config = dict(
    n_kv_head=1,
    norm='layernorm',
    qk_norm=True,
    init_std_o=0.0361,
    lr_head=0.00555,
    decay_fraction=0.748,
    decay_shape='linear',
    final_lr_fraction=0.0,
    steps=13947,
)
MLP neurons of a small language model. Each row is named by its layer, matrix (up: input weights) and neuron, and shows model dimensions 0-127. Each number is 128 + 24 x the weight over its row's rms, rounded and kept within 0 to 255.
After each neuron's rows, "fires on" lists the tokens most often at its 100 highest values on Wikipedia text that the model never trained on.

L9.up434 [159 137 140  85 122 123 105 128 127 120 140 138 159 104 103 123 115 150 125  83 120 113 124  92 116 155 135 140  71 123 119  98 120 114 120 137 146 149 132 122 132  92 129 134 133 125 170 122 130 110  59 133  49 155 139 120 134 139 115 103 133 110 151 123 102 115 125  83 103 114 114 127 151 124 146 124 131 139 148 123 140 107  88 143 163 159 142 129 153 136 127  95 154 114 186 153 145 172 129 130 161 112 144 154 134 109 120 142 141 151 145  95  99 104 115 145 158 168 104 147 119 102 117 126 112  93 145 152]
fires on: "ol", "er", "ra", "ie", "b", "ro"

L8.up300 [128 144 100 127 153 121 166 157 195 129 152  87 123 133 108 138 126 134 148 101 183 175 140  95 113 114 169 132  96 109 123 143 147  96  86 123 152 113 102 152  98  87 109 102 126 134  91  92 142  96 115 126 131 136 144 181 135 103 108 137 172 115 104 113  94 141 121 143 150 165 129 114 136 111 124 111 150  99 150 150  90 106 122 156  77 125 160 127 129  97 135 133 115 132 139 123 103  85 179 107 126 147 122 141 178 110 130 116 181 125 123 140 136 141 119 130 121 114 163 116  90 100 125  67  93 131 154 162]
fires on: "===", "=", "."

L10.up686 [145 120 118 122  78 151 128 119 125 151 105 113 156 158  88  92 107 137 150 157 157  74  94 122 112 136 107 116 130 146 121 132 138 102 105 109 143 160 130 148  94 124 107 122 180 157 160 100 119 143 189 108 169 133 135 126 127 124 121 163 128 117 124 151 104 175 153 136  96 141  77 143 131 163 125 131 166 120 166 128 146 119 142 122  90 118 151 147 110 129 159 104 138 165 145 186 154  87 133 100 143 147 113 123 144  84 130  83 139 146  95  77 133 140 137 152 159 132 142 144 132 106 112 121 125 151 107 131]
fires on: "ct", "ur", "ri", "i", "ir", "im"

L5.up515 [131 106  75 101  93 124 162 143 139 122 118 147 120 107 122  97 172 112 108 123 112 132 102  95 141 162  90 119 114 142  74 128 128 135 145 133 119  97 121 154 138 140 120 139 144 127 125 145 100 125 121 143 172  97  60 139 106 101 122 113 137 128 149 109 133 119 189 153 118  83 116 122 120 149 131 117 147 134 146 137 167 106  84 134 117 114 121 114  84 102 127 164 141 106 136 118 129 107 136 157 148 148 134 146 122 128 132 171  64  91 102 151 127 164 156 145  99 106 150 148 207 134 121 119 126 125 118 154]
fires on: "t", "ast", "ot", "ant", "th"

L6.up362 [ 98 131 151 123 148 169 165  61 133  78 102 162 121  99 135 132 172 158 131 126 137 123 127 148  89 110 131 121  68 120 138 118 127 100 146 167 115 145 147 121 153 103 107 112  61 165 123 121 131 153  94 129 135  81 139 112 145 160 140 113 149 123  87  97 124 145 170 127 110  82 112 144 127 150 122 157 146 112 137 115 135 134 103 141 176 120 160 125 138 155 126 127 129 145 114 114 103 166 134 122 131 144  75  87 170 138 142 112  78 172  93 136 152 102 133 151 167 116  82 126 130 102 125 101 149 137 121 164]
fires on: " M", " m", "M"

L10.up428 [124 144 138 123 122 126 141 182  86 158 141 143  99 164 105 162 153 148 116 151 117 154 161 136 191  95  95 145 137 154 151 126  98 125 143 132 142 112 112 121 119 116 131 158 111 146 115 123 130 151 142 121 139 133 145  95 144 105 120 179 148 160 138  78 124 120 118 135 129  96 145 136 131 152 115  83 119 133 110 108 109 100 136 109 103 100 122 143  98 143 103 140 112 169 132 137 126 151 126 134 117 149 119  78  97 119 137  60 101 167  88 107 119 124 104 138 172 106 134 110 144 108 108  66 119 147 144 120]
fires on: "n", "art", "t", "un", "e", "k"

L13.up372 [112 126  98 108 141 138 115 207 101 107 149 130 136 144 108 109 124 170 169 125 118 154 162 101 148 145 134 112 121 142 137 126 110 148 131 135 161 133 113  99 123  82  97 117 140 146 114 114 126 123 180 117 128  94 151 148 124 128 116 177  83 150 165 182 135 126 145 182 108 141 136 130 149 163 101 104 114 109 143 136 108 145 136 155 137 131  94 116 141  95 145  83 138 128 121 135  78 159 135 147 138 114 107  97 123 152  89 112 126 145 136  84 130 119 111 129 155 120 168  91 106 108 160 156 165 130 107 127]
fires on: ",", "ed", " is", "es", "ing", "ly"

L13.up33 [112 164 129 103 187 135 108 113 136 101 139 134  94 159 122 114 116 136 120 138 127 124 118 125 134 136 122 150  96 123 110  81 122 121 144  89 180 166 136 136  82 142 152 144 131 143 112 104 103 138 128 144  64  95 175 157 102 131  76 102 146 115 121  96  91 182 141 107 131 122 127 155 146 110 121 124 127 141 159 144 134  93 116 147 114 149  93 133 110 101 141 115 155 142 126 131 120 102 154 127 125 121 113 145 163 112 128 103 137 177 114  88  75 100 107 124 131 136 150 178 167 113 162 143 152 101 122 147]
fires on: "is", "a", "s", "us", "z", " he"

L8.up118 [129 117 156 113 122  91 142 135 149 143 150  97 127 148 137 146  79 114 157 142 181 145 109  98 128  98  99 140 134  79 169 129 136 153 137 168 136 113  95 146 177  83  89 119 101 114 141 124 140  85 126 114  99 134  99 120 173 129 130 168 145 130 103 133 145 148 103 146 111 143 124 142 119 114 103  83  91 117 140 132 107  86 111 138  82 136 127 140  91 185 140 129 164 176 126 140 109 145 154 147 115 144 133 144 157 138 146  95 188 111 123 125 120 125 140  89 108 132 110 120  81 134 114 107 121 131 120 128]
fires on: "==", "===", "ir", "re", "=", "ure"

L5.up406 [149 153 112 130 134 127 136 111 127 132 151 145 133 117 163 167 128 135 145 114 108 116 138 151 143 138  84 149 116 120 130 114 176 172 110 112 138 148 161 205 122 143 116 133 110 107  83 177 121 110  81 142 115 117 150 106 121 109  93 198 131 130 127 146 112 134 138 161 142  85 138 115 123 145 127 111 109 124 167 119 113  99 117 121 101 109 149 116 110 112 129 138 141 100 126 121 105 135 156 122 128 134 144  96  99 145  42 113 119 144 116 154 164 104 152 145 110 155 123 141 121  94 153 176 135 131 125 175]
fires on: "im", "or", "in", "os", "s", "ed"

L5.up616 [154 104 139 133 143 155 147 123 145 114 138 114 171  81 130  95 151 143  89 134 133 127  88  93 156 127  97  95 118 134 109 109 129 136  80 112 116 167 139 142 168 153  91 171 129 104 122  85 125 167 109 127 166 124  98 100 154  93 118 102 166  90 146 122 101 147 115 177 113  87 137 156 115 117 141 143 117 158 128 143 167 135  91 189 141 153 131 139 100 154 159 163 147 147 127 136  98 148 145 136 110 154 136 120 100 125 117  86 113 139 121 102 118 135 108 175 119 130 103 156 176 121  89 124 144 155  71 171]
fires on: "ot", "ut", "t", "ak", "he", "ew"

L5.up756 [146  93 128  92 103 139 145 127 162 116 122 133 106 112 135 139 111 114 140 185 148 138 144 103 118 117 143 143 126 168 140 122 144 111 129 124 149 104 157  97 147 147 154 129 128 111 153 131 149 112 100 107 107  88 148 155 159  92 182 118 134  96 119 119 123  87  99 134 143 146  90  92 131 118 109 139 122 170  77 119 120 107 157 131 106 164 142 122 112 173 166 134 147 163 121 162  96 120 141 150 112 156 136 121 128 113  83 128 117 109 141 109 135 132  85 144 158 123 148  84 126  81 116 143 134 113 119 102]
fires on: " 19", " 18", "2", " 20", " 6"

L13.up71 [ 88 153 122 109 132 113  90 169 105 120 139 109  91 137 109 129 131 157 113 135 160 113 157 130 130 128 123  81 174 115 120 160 121 123 126 122 134  88  96 128 105 165 129 123 102 150 104 134 124 140 111 132 100 111 142 131 176 121 107 154 155  87 118 180 120 126 161 138  77 120 121 141 137  97 137 129 122 127  70 128 115 131 132 155 120 130  96 105 153 133  41 146 140 133 143 103 128 154 134 125 135 140 124 117 115  82 124 149  75 100 140  95 102 124 173 107 131 124 160 121 131 142 151 150  93 123 138 173]
fires on: "4", "er", "8", "it", "7"

L9.up13 [102 124  95 123 142 135 130 115 122 148 113  87 134  95 123 110 127 109 133  83 169 134 120 136 124 130 118  90 179 119 143 122 164 142 143 111 147 160 120 134  92 149 126 103 103 129 124 121 144 143  89  38 111 120 126  96 117  79 123 138 161 117 142 104 153 124 116  92 164 140 153 148 157 133 169 137 108 103 137 160  99 147 135 160 103 145 133 166 163 112 120  92 112 109 169  96 181 125  99 135 114 116 149 150 135 152 119 113 145 153 118 144 114 154 137 112 189 121 148 148 117 165 106 102 166 141 128 154]
fires on: " an", "p", "t", "ly", "-"

L5.up452 [133 138 162 122 140 160 104 131  90 101 135 119 129 122 119 116  97 149 128 137 123 124 156 141 100 163 134 115 163 106 147 128 122 130 115 145 162 124 137 132 145 119 132 119 114 123 117 109 102  89 116 100 124 112 145 186 139 128  96 146 149 107 124  94 124 147 127 144  85  97 111 121 164 130  96 173  95 126 124 133 119 115 134  92 128 136 127 134 108 147 175  97 150 109  91 118 102 119  93 131 123 131 114 111 162 126 128 161 152 191  98 137  80 106 115 131 166 107 180 153 157 137 152 159 174  85 104  60]
fires on: "is", "ab", "a", "as", "ic"

L10.up249 [140 169  98 131 108 147 131 162 108 152 110 141 178 154 123  92 146 157 136 141 134 167 133 135 114 111 151 144 136 118 104 155 133 139 112 123 127 146 120 145 125  98 131 123 122 138  92 126 147 138 113 114 123 118 132 137 125 129  86 155 142  89  98 129 133 128  98 152  86 180 170 111 142 169 110 138  93 143 148  92 116 142 120 128 160 131 143 141 164 111  92  82 130 133 119 158 116 118 156 123 150 131 134 142 157  99 123 139 136 148 115 141 124 122 128 150 157 151 138 127  70 161 114 121 136 152 142 183]
fires on: "ear", "s", "it", " the", "ar", "m"

L6.up175 [137 138 103 147 112 112 165 127 107 100 142 140 136 171 117 102 133 175 152 106 135 141 121  83  93 145 112  90  69 128 145 129  96 174  80 112 168 126 142 125 154 154 104 181 110 147 131 141 114 108 121 124 120 132 110 148 150  99 144 136 119 134 151 121 152 139 101 144 126 118 123 111 189 138 129 166 176  85 130 104 120  76 150 140 133 130 136 126 114 146 130 130 111 184 116 160 139 119 111 101 122 142 103 131 109 122 135  80 110  91 156 141  89 170 157 100 162 136 115 153 170 115 114  97 119 132 142 120]
fires on: "is", "ame", "ine", "se", "ect"

L10.up589 [129 107 112  99 118 133 150  96 133 129 158 136 151 108 114 101  88 123 101 120 175 118 130 116 140 142 147 176 155 139 156 131 139 149 162  88  83 154 130 124 109 165 111 149 122 156 168 141 123 133 181 131 141 104 172 128 100 137 127 122 137 143 148 100 143  95 126  91 117 120 136 105 134 114 133 113  85 131 162 133 108 121 107 139 167 158 140 106  98 131 116 124 131 117 147 120 130  90 162 156 137 152 153 132 150 114 144 115  74 124 131 144 162  97 125 111 118 126 154 108 118 132 143  87 125 124 137 192]
fires on: "t", " w", "se", "w", "4"

L9.up429 [108 158 112 162 143  98 149 150 130 115 127 136 182 172 115  89 186 128 107 120 108 144 113 170 171 125 128 124 141 152 133 172 124 153 135 156 130 156 129 118 119  88 105 147  89 143 114  95 118 125 153 116 146 125 162 145 139 120 115 125 134 114 109 138 163 127 105 184 118 107 110 106 101 140 114 115 132 144 150  93  92 100 152 133  97 116 111 104  84 157 136 111 172 154 100 103  99 155 114 131 100 116 144  73 131 159 131  96 188 124 150 135 105 146 121 121 143 121 111  94 136 156 119  86  90 139 134 165]
fires on: "m", "er", "t", "ed", "k", "ch"

L9.up763 [161 107 113  90 168 170 149 133 144 105 111 121  77 113 141 111 139 153  96 141 167 138 124 168 100 124 119 133 114 164 126  98 135 105 105  95 183 114 132 134 125 154 175 185 139 128 134  85 112 162 146 113  99  81  93 170 155 117 139  96 134 121 161 110  79 146 124 142 129  97 132 137 142 174  99 125  80 142 118 139 125  75 104  99 156 147 133 158 151 131 136 148 141 148 100 123 125 155 109 154 114 182 175 139 146 148 132 128 112 109 108 153  95 117  99 165 134 109 148 132 123 115 140 106 114  98 134 127]
fires on: "l", "on", "mer", " 19", " 18", "19"

L8.up347 [153 117  80  77 132 136 146  91  97 142  87 110 127 102 164 117 158  95 137 131 137 131 162 114 156 144 109 127 116 144 127 125 138 135 178 117 156 151 130 152 128 146 146 153 120 124 118 147 123  64 120 136 140 155 149 111 133 121  78 153 116 153 137 119 135 120 157 144 141 105 125 113 131 120 118  98 117 101  98 141 106 144 205 109 156 155 104  98 121 104 131 112 145 102 119 149 143  89 150 159 126 134 105 100 146 125 128  89 143  76 148 158 152 129 121 126 158 128 124 101 118 112 103 156 150 158 135 154]
fires on: "un", "w", "an", "ian"

L9.up446 [ 92 161 116 121 136 156 128  89 132 150 129  97 139 129 133 150 110 143 130 158 141 119 119  85 144  97 133  76 158  96 100 105 105 145 157 102 142 150  86 177  75 168 123 139 143 141 126 130 113 128 139 130 128 131 160 166 151 128  78 128 128 121 120 133 125 134 132 127 117 150 119 145 156 123 117 121  63 123 130 136 126 153 118 110 130 155 140 117 129 115 101 153 141 115  99 125 121 125 118 123  90 121 110 128 149 157 137 162  92 105 106 169 134 157 123 171 127 163 127 157  99 162 121 160 136  65 102 114]
fires on: " se", " ", "ar", "is", "at", " T"

L12.up624 [144 162 153 149 143  93 163 142 132 115 164 124 129 141 144 137 140 172 144 116 128  96 151 138 159 183 117 145 127 125 132 132 186 121 106 133 176 112 110 137 119 121 145 135 129 135 113  93 171 107 131 119 151 142  81 141 138 130 154 107 129  97 118 107 110 118 141 128 115 152 104 152  96 104 111 145 105 151 153 132 130 149  74 176 139 142 141  94 142 138 100 160 128  67 100 156 171 122 153  53 117 118 132 132 149 111 153 103 122 101 114 101 103  97 128 115 112 116 128 119 126 117 111 150 108  96 121 134]
fires on: "g", "er", "ent", "r"

L13.up125 [148 157 105 132 147 137 127  65 121 128 157  80 109 159 126 117 173 142 117 118 180 122 140  87 154 134 117 134 131 127 135  94 129 130 150 110 103 163 148 140 136  96 144 149 124 117 108  80 124 119 126 112 122 120 121  90 128 147 125 153 127 145 130 107 160 138 102 135 137 175 147  91  97 124 130 126  70 111 106 109 151 123 129 141 153 165 123 171 127 108  86 129 111 123 136 118 133 119 139  86 126 122 150 147 148 122 189 150 151 158 120 127  91 122  84 108 148 111 113 146  68 135  99 134  82 127 126 172]
fires on: " and", "s", " to", " with", "est", "m"

L6.up503 [119 143 118 109 120  98 129 106 138 124 120 104 149 175 114 101 148 130 155 163 149 120 141 137 120  93 107 103 104 136 132 139 173 131 132 111 128 135 127 172 131  96 135 133 120 141 134 143 140 142 107  95 157 105 133 137 121 135 128 169 140 133 122 153 132 135 138 113  82 134 159 140 120 123 139 101 127  94 149  97 115 139 119 109 131 156 155 140 117 176 121 146  92  95 116 150 140 103 126  78 141 151 138 148 116 139 104 116 127 133  87 128  80 130 134 104 183 137 137 119 155 143 120 122 120 175 116 131]
fires on: "all", "od", "ir", "or", "ct", "ive"

L12.up749 [112 164 150 167 163 122 126 154 128 116 147 125 156 110 133 119 147 131 133  75 132 118 102 131 159  95  93 131 143 173 124 161 121 135 142 116 160  98 117 117 115 130 110 128 127 157 135 114 174 123 123 127 124 134 122 123 131 117  91 103 125 103 115 130 120 104 139 149 124 116 207 109 108 166  63  69 112 111 130 123  95 140 122 149  98 131  66  95 131 139 156 133 126  99 126  87 121 134  96 128 151 161 130  92  91 118  86 102 146 173 134 101 162 141 121 130 121 111 156 117  94  84 143 108 165 126 138 140]
fires on: "ed", " of", ",", "ear", "ur"

L5.up573 [122 134 147 143 110 160 117 151 123 136 139 106 144 113 151 134 143 142 107 119 102 135 110 142 175 120  96 109 126 144  87  86 115 144 141 112 138 106 114 131 101 140 105 123 166 128  96 127 135  97 100 120 138  75 122 166 167 114 139 154 108  90 117 156 108 145 102  96 112 154 144 136 188 143 111 135  94 113  74 140 111 126 125 108  98 159 105  93 164 139 127 166  83 121 128 139 145 133 143 149 133 159  97 127 122  98 184 168 114 137 109 126 130 161 175 172 113 136  96 157 138 137  86 152 149 123 160 140]
fires on: "ore", "==", "it", "ot", " ", "at"

L8.up585 [116 117 141  70 145 138 150 112 138 122 130 151 157 120 134 114 110 107 133 166 141 149  79 102 173 164 137  85 147  82 149 104 113 172 132 145 153 118 145 118 109 147 104 107 172 119 117 125 140 153  68  85  94 126 139  83 129  87 137 158 148 109 178 119 153 127 122 107 108 111 126 125 109 115 138 140 135 128 149 125 106 169 127 116 116 172 148 140 111 146 114 114 148 117 108 123 177 106 155 106 105 116 113  99 121 105 107 143  92 133 136 148  99 125 131 147 114 140 148 122 131 148 139 152 151 114 152 157]
fires on: " of", "p", "ly", "an", "qu", "as"

L10.up289 [140 161 146  80 100 138 100 104 123 114 135 144 157 117  69 141 171 125  90  83 113 106 117 128 138 133 124 159 154 126 127 110 129 109 118 158 170 164 159  95 155 129 118 102 111 172 141 120 103 102  98 104  90 159 140 104 160 107 123 140 105 135 114  82 142 166 139 111 118 114 114 145 144 105 129 129 102 146 156 124 139 170 116 182 144 125 164 106 132 110 143 107 144 101 110 147 132 148 130 127  98 113  96 135 151 172 116 134 166 161 146 119 154 109 179 132 141 135 160 122 122  58 106 104 159 134 138 103]
fires on: " of", "ol", "et", "b", "ok", "in"

L9.up700 [116 118 124 121 178 111 120 132 124 125 152 148 102 119 131 188 126 134 126 138 159 118 137 152  99  89 117 157 162 146 107 140 144 123 174 101 133 102 160 124 122 150  88 120 135 124 103 155 118 112 104 106 144 159 143 137  74 138 118 130 128 133 130 111 149 101 119 115 116 136 117 141  99 129 183 123 120 172 111 140 124 129 128 107 138  98 152  89 126 135 121 109 150 144 152 114 143 159 129  85 151 107 141  83  62 128 100 121 101 123 152 150 150 124 135 144 110 119 129 136 183 154 114  98 155 132  87 145]
fires on: " to", " by", "in", "ver", "ing"

L5.up328 [101 124  99 125  72 132 118 152 117 133 112 106 146  93 120  79 158 123 136  81 191 152 134 106 114 154 147 140 110 117 121 109 153  74 129 119 144 140 128 127 142 150 128 129 135 153 143 121  88 128 111  83  92 110 139  94 139 143 132 108 116 177  85  92 104 176 125 163 178 152 159 166  84 157 139 134 129 134 148 136 120 110 141 141 103 138 115 162 113 123 160  97 117  97 184 129 143 148 108 154 142 146 125 134 139 125 118 121 139 106 167 116 132 149 115 134  97 123  98 140 143 158 112 161 102 132 145 130]
fires on: "e", "le", " Le", "'", " in", " al"

L11.up371 [134 129 169 148 129 116 137  86 133 120 133 133 140 176 148 132 125 111 175 131 149 146 124 120 147 138 144  80  96 160 114  98 140 115  80 142 166  76 134 147 135 124 165 161 139 127 136 105 168 126  76 125 163 132 106 100  97 131 111 129 107 110 169  86 110 126 121 148 100 160 114 155 128 110 100 134 154 162 109 131 105 116 153 141 191 109 117  98 126 100 137 164 123 106 116 150 139  79 165 144  82 118 117 111 164 111 158 121 129 123 131 136 162  95  97 121 143  95 110 141 153 158 121 124 100 121 126  96]
fires on: "r", "g", "oc", "ri"

L11.up93 [133 123 131 123 141 147 125 116 110 111 163 130 141 160 102 123 115 131 135 153 150 137 129 100 117 141 140 139 184 105  66  94 177 215 151  91 111 116 120 102  85 117 138 135 152 114 109 142 163 143 145 118 151 136 137 129 117 160 111 119 130 133  77  79 106 132 143  85 178 126 132 135 133 111 133 121  95  93 183 148 100 127 131 125 141 113 122 148 141  99 151 129 124 137 129 121 135  73 124 109  93 101 115 165 100 120 117 122 121 111 121 129 148 120 116 171  72 143 120 154 143 117 119 147  92 132 119 128]
fires on: "t", "v", "ar", "it"

L9.up64 [107 105 143 145 133 128  87 143 159 159 112 136 147  98 110 126 143 155 125 147 132  94 135 138 107 134 160 132 117 149 120 136 134 138 163 124 140 114 117 132  82 115  93 115 115 124 100  79 145 127 129 130  60 105 137 157 109 131 140 119 156 118  75 174  95 133 123 157 145  95  68 146 110 110 132 151 117 156 115 125 161 130 138 127 109 143 119 136 113 116 158 145 122 136 170 141 172 123 159 111 160 131 133 143 118 139  85 100  81 119 126 167 142 164 113 117 165 103 155 125 133  90 143 114 139 148 133 155]
fires on: "ur", "at", "em", "b", "ist", "ow"

L13.up683 [122 108 109 114 100 184  96 150 116 152 145 105 162 122 112 155 126 140 154 109 136 149 111 162 117  98 179 109 155  88 131 169 145 121 126 111 143  94 140 131 107 104 170 156 122 138 127 136 146 118  96 146 155 122 157 129 100 108 175 164  97 142 169 126 164  93 102  60 145 123 134 146 123 104 129 146  89 130 125 144 114 127 134  93 133 138 142 160  89 120 111 152 102 146 153 157 147 131 150 142 128 140 180 145 137 148 139 108 137  95 132 103 116 128 162 141 126 142 116 143 103 124 119 136 102 103 135 136]
fires on: " pl", "ec", "l", "r", "0", "c"

L6.up77 [134 151 145 182 108 118 140 131 158 111 138 148  87 140 124 144 155  90  58 119  99 162 116 128 101 107 124  86 102 133 150 111 109 149 129  94 117 121 173 147 124 144 126 106 136  96 137 109 119  94 127 147 142 133 100 125 101 130 121 128 153 127 107 104 114 121 164 132 121 126 144 178 126 136 100  80 158 123 173 120 117 107 118 149 140 161  65  99 166 111 158 144 153 170 170 154  75  93 147 118 107 121 121 148  97 130 112 138 124 137 168  99 106 137 119 103 119  89 180 111 129 114 118 128 106 123 138 117]
fires on: "ent", "id", "le", "r", "ed", "ing"

L8.up537 [149 138 132  95 138  87 122 113 137 152 111 142 152  99 136 131 148 123 116 114 110 127 126 110 125 129 126 174 188 145 155 108  94 170 144  79 130 107 120  92 119 172 156 146 141 114 120 124 176 116 123  99 135 108 133 148 130 134 110 142 109 128 144 113 124 107 147 135 159  95 122 135 103 162 143 128 145 120 156 112 116 145 151 161 145 160  95  88 102 136 139 145  99 107 167 124 124 106 110 157 137 129 109 144 149 100 185  73  99 103 129 138 115 134 128  85 145 103 108  92 105 101 162 133 127 169 142 113]
fires on: "w", " w", "un", "le"

L5.up635 [141 103 172 138 144 111 110 110 134 132 134 157 108 133 145 121 130  75  80 131 129 145 166 111 116 150 153 104 146 167 161 153 129 158 155 104 128 139 108 117  89  93 112 143 121 125 139  98 114 134 160 105 111 141 116 136  64 153 153  86 138 121 144 121 142 131 127 142 122 107 100 111 125 158 118 164 158 127 119 162 118 129 114  91 141 126  77 111 100 125 130 107 126 142 137 126 150 158 196 128  88 134 152 126 119 132 108 118  82 115 163 118 186  99 145 124 115 147 157 116 135  94 114  79 144 193 126 179]
fires on: "b", "n", "ur", "\"", "h"

L11.up90 [ 76 132 128  97 153 119 132  95 159 101  98 149 112  89 103 145 148 133 108 166 131 112  65 103 131 149  85 105 140 119 137 129 126 152 129 155 139 100 141 128  73 167 121 157 114 136 129 121 130 159 140 115 142 154 125 141 108 129 152 106 162 133 140 153 172 136 153 177 150  89 119 124 138 147 158 103  68 123 127 155  69 127 118 140 148 130 133 120 141 147  97 113 143  81 123 143 157 161 146 137 148 120 142 148 153 135 102 141 105 119 109 108 104 119 112 150 114  91 130 119 132 118  94 133  93 140  86 113]
fires on: " l", " of", "d", "l", "t"

L11.up425 [134 162 116 145 108  92 141 181 129 128 166 129 121 112 146 112 143 139 169 147 135  84 161 167 110 127  96 114 176 135 146  86  93 169  91 110 142 149 108 155 153 109 110 148  92  74 114 155 139 128 115 149 118  95 149 102 114 140 110 151 125 132 102 155 114 119 168 131 100 118 154 115  96 134 130 125 112 113 133 105 125 163 186 189 122 141 129 112  97 112 134 115 120 114 120 118  99 149 173 124 123  99 123 152  96 132  95 149 181 116 152 158 122 176 110 122 107 121 103 136 167 127 122 143 134 144 169 131]
fires on: "ed", " th", "ear", "or", "ing", " l"

L10.up331 [114 122 153 120 132 144  87 136 107 134 145 128  85 135 138 113 174 134 147 153 117 145 138 140 139 146 117 137 114 140  98 133 135 130 127  70 122 155 108 132 120 149 117 123 110 134 100 127 183 150 127 168  84 144 109 124 120 113 142 203 178 142 126 123 139 142  76 119 166  86 126  85  96 119 147 133 156 128 164 119 106 140  95 117 117 127 131 128  85 156  86 115  95 192 128 125 113 155 134 103 130 131 124 114 114  81 102 132 130 167 112 124 139 122 134 131  88 132 125 112 145 119  86 125 122 167 123 121]
fires on: "on", "as", "n", "e", "re", "et"

L9.up524 [126 113 131 195  85 123 123 134 104 127 144 102 159 132 127 109 169 127 147  89 129 126 128 107 126 145 123 102 107  96 129 141 145 106 118 115 163 119 102 125 136 156 153 130 152 160 117  79 102  99 137  96 142 106 144 131 126  98 121 119 137  88 108 115 112 121 109  97 123 171 121 181  93 130 153 167 123 116  85 106 130 104 121 101 141 114 198 164 113 148 125 164 157  97 138 129 111 141 149 118 132 123  89 146 109  90 135 126 111  77 126 153 142 135  71 162 134 119 141 137 152 124 105 154 137 150 153 132]
fires on: "-", "g", "e", "le", "o", "em"

L4.up680 [155 127 133 148 159 165 169 134  92  82 146 169 134 142 142 115 138 113 111 124 123 151 100 110 147 124 136  90 108  83 156 106 109 104 147 124 138  74 156 128  62 140 104 120 123  96 134 141 121 138 124 121 103 156 117 161 125 132 146 142  98 157 169 128 135 137 145 161 137  73 134 150  94 113  91 117 182 128 123 142 174 144 102 115 105 132 111 144 110 101 167 145 126 138 143  98 121  83 132 116 119 154  98 147 110 136 126 136 126 114 116  97 139 118 117 103 122  64 130 126 146 117 127 144 128 138 144 142]
fires on: "ent", "g", "ed", "ing", "ag"

L5.up347 [113 113  91 124 104 144  94 140 157 107 115 102 138 147 164 118 134 183 150 179 125 163 124 158  55 140 137 141 155 101 156 121 106 180 128 143 151 144 156 145  94 109 104 126 116 149 106  96 121 138 130 149 155 141  73 157 131 115  97  78 140 119 117 113  94 108 118 101  99 104 113 119 119 133 111 162  92 126 132 111 140  94 195 130  77  90 109 140  91 109 151 118 126 126 111 126 138 158 127 128 181 122  98 144  73 146 106 133 149 132  84 135 131 122 105 103 118 127 132 125 170 114 169 152 163 141 151 149]
fires on: "or", "as", "ter", "m"

L10.up124 [143 111 148  98 124 121  95 108 139 159 106  98 140 156  93 166 105 128 186 152 162 115 115 124 117 111 142 167 132 113 116 106 139 138 130 132 172 104 145 170  73 149 113 129 158 131 115 151 183 185 144 123 126  77 177 115  91 163 149 165 155 132 111  93 125 133 138 133 138 154 105  97 128 115 130 108 126 103 165 132 122 109 146 110 103 122  90 140 100 104 123 152 170 128 109 149 131 104 141 140 109 109 121 165 105 131 106 147 109 132 140 124 121 120 115 131 146 120 178 133  96 138 146 114 128  91 178 124]
fires on: "it", "y", "ar", "at"

L5.up85 [ 77 148 155 132 164 137 138  99 148 146 116 187 155 111 130 163  85 139 136 133 155 138 135 129 119  91  97 148 149 101  93 110  81 118 142 164 149 124 119 157 105 120 130 123 100 139 182 174 157 145 158 119 101 127 101 111 136 152 113 120 129 153 170 135 144 145 149 159 130 111 129 148 108 148 127  56  76 120 132 137 144 145 154 137 112 106  99 102 154 112 107 130 147 131 133 131 129  88 129 194 139 141 149 158 133 107 115 134  83 162 125 146 145 136 117  94 121  80 124 118 113 121 145 125 107 127 136 127]
fires on: "l", "ran", "z", "d", "h"

L13.up85 [119 131 120 126 139 133 129 213 152 145 112 133 132 163 153 173 146 157 116 128 148 117 162 150 163  95 137 113 137 127 133 153 133 109 108  84 147 127 144 159 109 138 154 198  87 118  86  89 107 115 184 157 128  98 161 156  75 100 128 131 116 144 132 125 167 126 112 123 126 140 106 143 116 135 167 130 138 165 131 108 114 116 153 118 122 134 128 147 113 137 107 141 104 114 123 111 115  81 155  75 164 138 162 112 109 111 143 113 164 100 107 146 137 130 127 134 152 156 108 121 114 130 109 156 120  85 116 156]
fires on: "es", "l", ")", "r", " ", "-"